config.yaml
n_layer: 16
d_model: 448
activation: "swiglu"
norm: "rmsnorm"
norm_eps: 1e-06
rope_base: 10000.0
qk_norm: false
bias: "none"
init: "trunc"
init_std_qkv: 0.037
doc_mask: true
MLP neurons of a small language model. Each row is named by its layer, matrix (down: output weights) and neuron, and shows model dimensions 32-95. Each number is 200 + 40 x the weight over its row's rms, rounded and kept within 0 to 999. A neuron's up and down rows have the sign that makes its largest values positive.
A block is one neuron, or neurons of one layer that tend to fire together. After each block is what it responds to, as a language model described it from the Wikipedia text at the highest values.

L2.down33,210,256,185,133,209,162,187,249,182,97,306,134,138,166,162,144,241,160,176,203,148,176,201,264,169,191,197,237,220,139,211,191,214,218,162,213,194,204,166,175,182,191,265,178,225,254,146,202,142,204,211,91,118,201,235,156,263,203,245,197,197,226,196,266
L2.down69,204,189,165,180,191,179,168,205,282,132,204,224,163,225,205,198,197,160,227,221,174,185,171,181,249,172,276,168,159,224,133,236,202,197,182,229,162,259,172,227,182,254,150,217,257,191,239,235,145,156,269,159,175,208,198,158,258,209,135,205,196,175,231,201
L2.down468,217,199,206,159,169,173,263,201,201,173,267,224,161,138,212,155,173,185,253,131,192,203,191,232,231,206,158,160,206,145,210,218,174,177,173,123,202,186,195,224,251,195,187,183,217,187,125,279,185,177,184,220,167,227,182,184,249,225,250,229,193,152,225,192
L2.down863,203,169,233,244,197,187,155,233,187,246,185,172,164,254,157,155,174,164,180,178,176,230,255,174,226,215,211,198,242,165,158,208,267,199,165,209,177,260,208,139,229,227,173,125,233,171,255,258,148,251,195,232,222,220,181,157,186,217,153,155,223,286,172,182
Responds to: Adjectives and word starts that open a fixed compound, mostly colors and "gold" before medal or rush, also high ground, academic journal, greenfield.

L3.down209,125,165,142,269,186,211,229,217,234,102,226,175,191,220,189,205,257,216,210,244,163,199,247,194,189,222,171,151,204,172,226,173,213,165,228,212,308,112,163,201,177,227,214,160,288,170,223,207,249,170,209,195,187,156,156,132,162,174,124,256,177,222,220,220
L3.down305,145,258,244,144,218,248,223,217,205,171,198,258,142,202,223,202,219,197,244,197,122,199,212,203,251,215,280,205,184,197,142,156,160,219,240,215,186,147,201,234,198,195,189,213,181,147,249,143,179,274,146,174,140,205,210,165,263,177,258,177,204,192,198,186
L3.down465,184,164,171,157,213,177,216,225,158,198,208,175,164,220,211,203,134,262,176,202,129,170,184,116,258,186,246,171,201,224,210,193,207,212,262,157,214,205,212,169,194,181,197,213,226,214,239,210,180,140,128,145,248,250,244,237,176,155,200,171,163,198,147,219
L3.down566,235,188,237,138,218,218,268,237,221,138,197,260,187,219,226,203,158,196,179,181,204,228,160,212,231,237,187,225,201,213,204,189,180,154,184,136,279,200,214,243,227,140,232,139,221,259,199,233,243,168,237,174,213,170,151,221,203,177,164,238,311,195,185,199
L3.down836,253,172,165,194,239,229,237,219,184,159,264,243,206,198,186,219,141,182,192,199,260,174,122,181,139,259,179,252,208,178,163,135,151,170,201,156,230,208,250,213,230,184,230,181,134,283,209,197,226,219,196,223,246,210,173,250,128,186,175,178,157,182,224,219
L3.down884,254,282,217,203,224,203,243,217,184,135,205,202,258,174,203,204,122,144,175,217,232,181,176,183,238,203,206,195,164,239,250,211,186,282,192,209,179,180,258,246,227,232,215,179,180,168,180,192,213,204,203,208,251,177,131,209,204,204,151,228,230,204,170,218
L3.down1041,184,234,166,134,201,189,217,162,135,135,209,210,171,222,227,163,200,290,124,207,209,218,242,221,163,204,178,173,220,260,205,245,224,239,147,205,225,148,187,186,156,187,197,263,184,183,184,165,183,183,189,188,277,240,223,177,269,175,158,185,153,160,210,189
L3.down1180,207,121,126,247,140,219,291,171,217,183,226,192,238,182,203,175,170,263,197,157,177,156,197,181,238,213,186,242,145,223,147,213,177,237,258,283,193,219,215,215,191,181,207,179,251,194,179,267,190,156,165,173,118,195,224,294,128,137,100,208,256,105,182,163
Responds to: Colons, chiefly in clock times and durations in wiki tables (12:00, 3:15, 01:51:17), and after labels such as RIAA:, MC:, CID: or before a quotation.

L2.down306,210,241,188,255,207,126,161,142,88,141,200,151,180,196,220,169,171,185,259,177,260,230,236,236,177,251,199,170,256,270,131,203,214,246,279,281,233,186,243,129,149,135,169,218,261,173,183,194,149,176,220,242,295,166,229,130,167,192,209,244,208,247,181,156
L2.down625,222,225,151,186,145,196,120,182,212,180,138,173,218,224,223,239,235,187,194,199,174,239,151,208,245,230,162,245,236,232,210,162,201,189,186,278,176,179,190,208,217,253,259,240,214,138,169,230,267,208,141,162,222,191,185,137,278,171,300,143,148,183,141,169
L2.down721,168,228,213,252,258,218,180,180,268,240,276,197,191,227,177,184,207,210,187,212,212,225,181,199,259,150,178,190,226,210,239,170,218,220,189,206,259,183,196,258,231,153,265,197,148,207,193,252,191,217,164,196,176,198,162,140,199,181,288,180,154,213,173,172
L2.down892,246,205,203,212,227,169,219,209,204,202,184,196,169,226,203,171,290,169,133,209,173,167,188,234,242,201,264,234,64,253,111,243,189,226,183,188,236,240,163,243,205,240,253,190,208,180,254,141,235,258,165,171,206,264,177,215,190,185,237,205,200,239,204,154
Responds to: A lone s token attached to a preceding word piece, as a plural, verb or name ending, e.g. Balls, Boxscore, Saks, Cookstown.

L12.down90,93,253,218,192,200,234,177,195,227,241,241,210,254,184,211,281,175,227,116,140,216,207,188,232,213,232,106,221,186,169,163,220,202,210,237,189,220,118,193,213,187,218,193,242,328,188,174,162,234,185,177,235,184,237,167,185,265,251,186,216,189,174,160,258
L12.down732,215,293,255,228,113,342,137,161,280,214,252,168,252,204,235,182,221,194,141,246,221,231,187,181,179,130,277,221,158,105,216,201,204,168,197,210,291,228,172,187,258,157,209,153,231,193,219,234,227,219,161,178,230,208,219,222,235,198,180,197,129,205,192,210
Responds to: Colons inside track-length or game-clock times in Wikipedia tables (4:15, 18:51), plus table newlines, section-heading === marks and thousands commas.

L12.down17,220,147,184,158,261,137,206,165,211,170,242,115,235,258,179,268,258,120,193,164,135,227,130,186,230,251,263,188,204,159,132,262,221,156,228,228,233,231,191,163,242,135,219,231,176,168,282,154,221,179,182,218,204,213,163,265,258,236,198,205,218,186,166,189
L12.down1198,174,185,195,214,165,239,234,163,219,176,121,208,234,185,206,152,282,202,291,167,220,202,148,165,190,151,155,208,235,160,208,230,208,196,221,247,184,217,144,250,219,215,221,172,204,194,180,258,190,144,154,169,190,163,149,127,238,271,132,150,197,224,241,196
Responds to: Nouns naming music genres or art media, often inside comma lists or after a modifier, such as blues, R&B, paintings; weaker on other plain nouns.

L12.down119,157,197,238,218,192,59,172,212,197,243,195,213,192,213,215,240,195,189,264,220,164,235,239,271,151,175,140,227,238,231,158,191,103,155,240,197,199,176,150,209,238,167,201,220,224,178,215,213,176,182,189,238,208,218,197,180,187,261,236,226,210,276,221,164
L12.down335,250,175,195,181,317,197,159,123,215,215,238,218,143,178,153,232,148,190,273,189,205,168,211,164,237,199,235,161,235,155,234,201,184,206,191,141,205,183,226,147,194,189,149,263,248,179,155,238,249,213,149,250,209,142,274,163,176,181,197,154,147,251,236,195
Responds to: Head nouns, mostly plural, ending a noun phrase that acts as the sentence subject before a verb or comma, e.g. areas, texts, samples, works, households.

L3.down254,130,214,239,207,189,249,219,224,166,191,255,236,154,207,227,182,119,168,230,186,202,252,203,218,209,235,199,173,189,163,249,224,188,213,200,167,196,215,196,185,259,279,182,167,272,169,218,227,132,212,243,217,178,175,214,193,178,124,233,175,233,176,235,179
L3.down328,191,201,203,178,228,194,174,248,242,151,234,198,213,183,237,144,179,186,128,175,231,213,242,189,184,231,167,173,187,207,196,213,183,156,165,239,200,223,224,179,241,120,183,222,257,109,265,236,185,203,152,90,194,171,225,176,231,188,184,208,259,191,207,245
L3.down421,268,215,194,219,221,231,274,168,191,156,128,186,249,184,265,200,184,174,135,183,201,242,151,268,196,135,185,231,168,230,234,194,186,241,182,239,164,216,190,257,275,180,242,240,251,217,154,148,172,215,119,209,215,214,134,114,233,198,190,158,183,197,123,213
L3.down533,197,238,183,242,239,232,228,218,198,203,238,190,210,204,217,139,150,160,159,260,200,146,209,180,260,210,248,163,268,173,294,161,144,206,97,209,239,275,179,254,117,140,196,174,148,231,189,180,155,71,158,200,225,248,231,126,179,140,195,145,194,108,237,197
L3.down652,153,163,320,236,149,192,255,138,168,182,246,236,162,160,262,180,205,228,167,175,241,167,165,221,141,166,200,199,190,119,192,157,180,201,197,191,240,177,208,191,221,249,216,289,143,189,190,295,206,204,230,281,159,202,214,259,265,260,176,215,162,152,237,200
L3.down833,193,180,170,243,189,154,175,237,250,209,122,188,215,209,200,268,262,179,197,269,187,217,241,215,325,181,188,211,253,195,194,124,199,180,232,215,108,207,195,233,249,191,247,185,230,202,160,217,221,172,199,233,194,231,172,190,255,178,165,179,272,228,187,280
L3.down1086,213,124,237,251,237,171,183,185,217,198,235,247,158,174,184,207,193,210,179,227,207,120,150,164,227,234,200,183,216,140,199,253,168,195,201,148,201,127,222,237,231,190,220,174,234,292,184,177,191,165,209,192,234,135,242,216,153,206,188,281,220,193,251,228
L3.down1208,176,224,262,160,228,178,273,255,220,209,151,150,123,210,120,199,183,170,177,226,200,156,156,262,222,144,187,163,174,180,253,180,179,231,212,165,293,212,172,187,228,223,185,180,241,281,238,198,191,210,195,131,150,177,236,247,219,201,221,217,202,201,199,186
Responds to: Fires mostly on sport names as modifiers (tennis player, ice hockey, golf course), plus medal colours and the abbreviation St before saint names.

L12.down1148,201,184,182,155,211,157,240,144,196,186,217,266,217,278,204,195,287,173,182,247,278,188,176,248,243,210,229,172,189,259,160,191,263,271,199,284,223,200,199,255,220,236,234,165,182,200,214,191,211,230,240,178,159,181,211,210,243,233,225,237,209,218,191,146
L12.down1168,214,240,180,217,220,275,151,160,123,251,209,154,191,214,186,250,233,136,252,251,226,235,187,202,233,178,142,209,131,242,181,151,180,128,203,262,207,235,120,274,199,207,171,195,234,184,282,225,227,195,135,212,279,214,203,263,189,256,150,177,160,158,166,157
Responds to: A lone "s"/"S" token beginning a word that is split into pieces, often after a hyphen, bracket or prefix: on-site, in-sulation, (s-elected).

L12.down440,143,237,142,169,210,298,184,176,189,221,197,157,151,139,166,241,205,181,196,267,214,167,205,193,262,224,240,216,199,239,246,216,171,236,183,249,186,144,172,199,173,183,145,215,157,185,186,165,217,201,274,208,174,186,198,188,182,170,237,160,188,211,220,169
L12.down814,217,155,179,173,175,193,158,176,241,165,220,203,157,203,159,205,179,140,205,159,286,207,198,199,187,224,235,220,278,197,200,155,242,221,198,175,202,205,211,241,219,188,196,216,207,198,129,246,177,184,212,256,143,178,225,164,174,178,227,176,198,180,182,162
Responds to: Single capital-letter tokens starting a name, acronym or rare word, often P or B, as in P·SA, P·lough, B·eaux Arts.

L3.down95,161,157,147,235,292,241,173,219,242,229,303,168,209,231,159,170,231,226,185,231,217,211,240,189,153,176,145,220,162,326,247,173,233,212,245,177,146,207,148,241,151,201,242,157,254,274,206,211,165,212,212,209,211,187,184,187,205,168,191,151,200,151,218,157
L3.down260,181,200,195,296,208,166,164,221,244,209,237,169,244,172,210,111,201,222,206,250,215,215,199,207,143,210,200,215,168,212,166,224,230,295,161,252,196,129,241,176,268,255,196,112,189,190,280,150,225,187,184,224,197,234,125,182,256,131,102,188,197,190,193,173
L3.down335,155,198,137,180,188,176,189,202,166,159,137,230,192,190,120,221,146,197,204,205,236,226,223,209,206,224,264,206,199,213,193,229,172,240,180,98,169,221,286,219,169,201,203,199,124,278,214,156,269,173,195,228,156,175,266,215,182,183,161,225,195,264,254,214
L3.down342,230,152,200,226,202,176,164,172,250,205,178,181,178,170,218,164,181,185,215,206,175,255,196,229,224,176,211,199,245,238,253,250,224,209,161,269,223,223,192,195,245,210,252,197,178,243,268,136,217,233,180,199,206,179,204,196,184,206,213,208,140,168,166,135
L3.down513,153,212,208,256,137,173,148,141,140,216,186,223,169,147,200,221,142,164,184,254,135,102,114,266,201,235,163,204,221,201,119,168,120,231,189,271,108,193,164,173,191,125,197,239,257,195,249,187,254,194,208,170,168,187,231,213,126,120,242,192,117,205,149,177
L3.down769,184,161,211,235,252,184,190,165,187,172,271,168,215,213,196,223,175,157,190,161,224,185,198,185,186,172,212,217,209,207,165,184,209,187,195,196,209,220,186,232,181,148,199,141,214,222,231,249,191,186,159,210,247,149,274,169,100,192,174,193,222,230,234,222
L3.down1030,177,259,216,220,242,135,113,186,239,165,209,168,170,105,237,97,178,152,176,278,187,228,170,239,161,256,213,260,232,197,222,212,218,228,185,202,191,190,207,173,150,239,183,178,215,207,221,290,178,152,180,195,272,150,242,199,248,199,217,192,198,218,187,197
L3.down1033,163,256,184,202,197,257,157,187,173,191,200,203,181,109,213,136,247,211,230,155,236,248,210,167,244,170,204,133,264,218,213,226,202,214,203,195,244,190,153,181,256,265,263,196,259,227,253,196,172,223,213,245,225,260,217,164,202,167,250,262,240,267,150,150
Responds to: Suffix tokens that finish a word split from its stem, mostly plural -s, also -ing, -ties, -ry, as in substance-s, damp-ing, uncertain-ties.

L3.down846,158,231,254,135,306,256,249,273,160,208,272,237,220,215,156,203,136,173,272,248,170,163,167,241,247,187,154,250,213,157,171,179,211,192,211,169,219,122,187,167,163,227,235,178,222,227,219,198,241,212,194,138,204,202,148,146,193,260,224,295,205,162,252,182
L3.down861,181,224,173,211,259,257,197,148,124,197,186,231,184,212,159,63,206,165,148,194,244,170,206,170,252,250,261,190,264,174,235,154,213,242,197,235,217,221,166,235,225,252,239,193,198,160,260,200,281,150,240,209,225,193,105,146,248,256,197,165,189,188,166,153
L3.down898,206,219,230,204,204,187,233,219,214,185,235,200,244,145,204,167,206,224,235,243,168,163,246,171,129,206,209,286,202,206,97,205,210,232,168,196,181,214,172,243,214,209,126,165,176,180,194,190,180,225,177,159,113,256,250,144,209,164,247,261,212,221,266,111
L3.down955,271,168,176,208,201,179,205,223,258,126,225,135,177,258,255,316,251,226,126,256,233,150,203,183,220,115,188,124,195,218,130,186,265,144,163,275,190,239,177,202,217,177,246,254,183,128,186,244,159,148,107,72,192,141,218,178,226,202,297,266,133,211,208,184
L3.down1020,191,259,212,192,202,258,164,196,214,165,178,216,181,230,213,168,232,199,198,248,210,206,180,193,217,176,248,240,213,202,190,190,127,255,201,250,156,152,199,230,257,232,252,197,249,183,169,195,152,213,252,173,168,226,219,251,128,263,257,116,192,215,104,154
L3.down1036,208,221,191,280,265,259,133,234,231,134,157,184,221,233,182,191,185,204,208,218,133,209,173,248,218,211,220,204,157,189,182,250,190,192,120,158,213,161,202,286,178,213,234,243,199,239,202,229,197,247,236,236,263,153,253,117,226,241,218,253,214,228,138,214
L3.down1065,187,229,191,150,265,251,218,84,170,233,110,153,248,185,150,154,161,113,216,241,200,157,237,181,203,105,114,195,172,160,193,218,186,251,185,155,183,169,165,197,171,271,241,164,300,196,178,186,294,255,164,225,192,176,210,138,205,206,169,184,148,173,187,159
L3.down1068,220,175,212,245,251,218,206,228,236,205,210,146,154,160,247,221,178,212,242,244,283,227,228,159,140,191,222,128,141,228,165,221,170,232,219,171,272,171,171,210,250,192,219,209,204,184,200,179,240,99,173,278,173,188,249,227,217,155,216,152,206,181,132,173
Responds to: Football score tokens like 0–0, 2–1 in results tables after | or ;, plus slash separators and vs. in lists; weaker scattered prose words.

L2.down340,229,255,201,204,169,228,149,207,279,126,274,245,131,205,203,186,143,231,155,181,228,193,194,230,173,268,181,248,226,212,105,221,166,225,224,169,316,215,185,151,205,200,222,170,176,222,246,188,274,249,193,237,270,262,231,271,152,141,187,232,178,194,149,257
L2.down745,130,225,160,197,125,203,161,127,230,187,149,187,145,148,229,157,164,221,220,187,281,158,230,167,219,195,233,227,204,176,159,150,143,169,243,211,190,228,203,165,195,122,267,222,182,174,176,242,238,176,194,215,221,200,196,208,210,194,157,238,233,204,182,144
L2.down1073,131,203,199,250,126,221,166,162,184,228,234,299,174,181,229,155,183,229,191,213,181,236,170,157,246,263,272,116,205,198,242,185,133,224,231,192,260,218,191,118,164,146,201,202,177,166,247,192,234,194,196,148,187,192,290,193,238,132,159,222,171,248,119,103
L2.down1095,212,165,175,194,205,218,243,207,186,160,314,226,201,186,209,99,198,167,187,193,196,180,199,168,254,160,270,142,194,244,179,183,161,263,290,296,243,230,216,198,168,189,216,270,199,224,181,145,135,194,151,107,210,130,201,216,173,159,187,207,195,209,118,114
Responds to: Colons inside tables, infoboxes and lists, in clock or race times like 18:51, after labels (RIAA:, Key people:), and in subtitles.

L2.down372,194,228,266,130,158,192,174,182,234,193,181,261,224,239,240,244,225,194,178,222,216,258,216,209,243,210,226,165,182,236,173,176,178,179,217,227,271,301,106,208,213,210,230,204,170,217,271,156,238,167,182,207,228,267,232,183,224,225,285,179,158,128,162,117
L2.down650,213,243,200,198,143,122,176,252,179,251,203,188,229,182,235,279,137,202,183,260,259,167,255,256,240,172,266,254,186,162,184,203,164,208,127,217,199,151,103,293,240,216,222,264,226,248,275,207,204,216,199,145,193,243,304,214,181,250,150,150,129,140,159,176
L2.down793,174,233,248,168,238,232,238,228,124,177,171,196,176,203,155,257,150,154,149,290,213,210,144,225,163,173,219,216,231,220,209,248,138,200,160,215,171,193,230,227,179,195,296,164,209,199,247,154,205,131,202,251,242,192,197,220,154,156,165,222,104,216,174,198
L2.down879,220,222,221,151,242,224,200,183,216,192,203,162,154,181,195,339,179,165,152,260,261,98,260,224,181,172,199,160,194,191,229,189,254,239,202,175,167,230,229,165,208,198,127,255,138,161,292,215,239,172,130,234,272,162,233,99,164,164,133,176,227,253,202,168
Responds to: Score tokens like 0–0, 1–0 and 2–1 in sports tables, usually between | or ; separators; weakly, mid-word fragments of foreign names, such as Hi-er-onymus.

L3.down126,178,216,176,120,176,248,206,207,148,290,252,241,184,167,282,258,196,220,218,126,269,130,245,232,187,184,213,195,136,197,182,178,211,233,224,245,221,255,256,120,211,216,221,194,245,213,190,214,239,247,138,212,190,241,196,215,242,284,247,237,185,166,226,186
L3.down157,174,224,185,164,210,229,196,153,208,279,186,176,221,128,200,250,178,223,230,188,187,158,166,258,228,198,297,237,179,164,145,189,263,187,270,220,239,216,223,236,214,173,205,269,200,252,185,198,205,203,185,237,226,298,273,273,188,240,202,199,174,253,256,240
L3.down299,179,128,216,111,104,252,212,150,182,156,245,233,209,168,224,173,217,178,235,231,208,224,173,244,189,201,246,214,246,210,206,167,226,198,161,187,172,159,199,185,225,212,180,278,235,183,155,145,226,213,201,245,179,205,188,228,241,162,153,190,199,198,290,181
L3.down378,178,220,209,124,204,259,169,201,126,219,125,206,197,167,182,205,205,140,188,193,220,159,197,258,182,190,217,145,159,196,210,194,189,199,241,222,188,193,160,209,166,312,219,255,202,194,228,221,199,169,227,214,161,243,195,179,304,232,171,198,237,209,267,269
L3.down452,309,167,230,131,198,221,203,220,93,250,259,250,152,250,162,187,211,199,203,145,191,201,234,213,199,235,251,164,186,219,181,241,153,126,163,184,147,233,123,276,227,196,115,218,247,252,179,217,190,170,226,187,250,185,271,255,178,206,199,257,277,150,239,172
L3.down592,191,163,247,255,170,203,174,167,222,203,228,160,213,204,216,268,249,205,166,217,186,186,140,184,241,133,254,294,280,112,163,116,166,196,136,201,253,192,228,228,214,230,174,182,210,231,147,212,206,232,187,224,183,163,201,266,193,205,217,208,232,197,193,212
L3.down891,224,270,237,250,185,210,184,241,169,192,195,198,209,156,206,215,156,165,232,240,227,198,114,235,192,269,223,205,227,223,178,179,200,224,281,274,190,217,263,206,197,212,110,212,202,182,189,184,276,156,133,250,210,248,228,210,200,175,231,208,254,180,196,243
L3.down1154,202,261,198,188,148,251,170,221,163,212,181,217,158,146,237,214,179,179,185,225,250,134,155,196,183,203,232,204,203,227,310,231,179,148,212,238,242,109,186,180,232,232,146,251,214,124,189,152,182,230,236,187,245,264,236,213,256,131,268,238,284,216,192,153
Responds to: Short word-start pieces, often a single letter such as p, P or K, after a space, parenthesis or pipe: "(p)rior", "p. 211", "Walter P.", also "Gold" in medal or certification tables.

L3.down45,255,240,140,206,222,243,282,174,217,169,206,192,180,188,203,285,173,216,191,182,249,214,205,134,182,175,237,230,261,178,183,177,215,187,204,253,149,208,210,223,266,215,98,254,189,169,152,202,251,253,170,184,233,143,194,193,253,159,241,188,156,274,139,201
L3.down74,208,280,247,251,148,200,244,227,178,211,241,180,175,243,289,151,163,170,177,146,125,237,224,277,183,228,151,239,182,161,200,226,168,146,181,174,167,155,190,183,244,234,137,248,139,136,191,171,176,226,190,199,167,176,200,258,226,196,191,160,211,266,114,232
L3.down235,153,160,196,133,161,221,222,272,186,238,188,174,189,168,190,135,172,231,184,216,228,197,200,280,204,206,186,203,190,226,210,171,191,175,216,241,201,179,249,219,183,227,146,189,202,216,213,261,207,242,256,159,215,254,234,158,219,258,215,217,239,257,246,143
L3.down390,250,221,209,197,213,211,157,114,144,220,167,144,211,178,167,264,274,139,167,208,180,227,160,161,196,214,250,188,219,264,133,213,190,202,244,219,229,254,262,174,253,154,231,213,225,214,93,151,205,128,166,235,174,212,208,178,228,152,213,230,253,249,143,122
L3.down625,127,193,239,218,260,207,216,207,132,192,100,179,168,210,181,213,197,219,268,193,233,223,126,223,248,282,160,281,207,218,271,184,209,195,184,236,241,167,259,231,235,222,234,182,240,211,169,130,225,223,168,145,191,187,259,207,183,215,240,214,131,171,158,221
L3.down970,255,258,262,158,182,174,223,219,246,233,271,237,181,174,208,146,236,149,188,230,151,243,204,258,218,279,279,265,185,225,209,209,168,166,296,222,163,233,152,231,227,172,184,195,203,239,249,180,208,284,219,150,182,199,199,248,174,158,266,256,127,203,208,155
L3.down1165,216,186,217,127,207,165,171,227,245,246,168,202,246,237,158,217,171,266,167,110,274,161,221,141,176,267,249,128,165,225,157,244,282,173,282,206,217,124,194,175,243,160,172,212,221,186,180,253,225,196,151,145,291,130,168,193,256,220,240,193,165,86,195,202
L3.down1214,163,237,225,187,224,162,163,201,285,246,112,233,199,177,237,216,119,229,202,175,231,173,159,185,166,166,186,172,170,264,208,195,202,230,178,93,126,194,200,227,162,204,217,223,191,235,213,210,150,172,176,226,121,137,211,217,212,203,187,225,75,196,156,121
Responds to: Single s tokens: a detached word-initial s before the stem (s|mile, s|lums, S|pur) or a noun's plural -s (robot|s, Patient|s, Rating|s).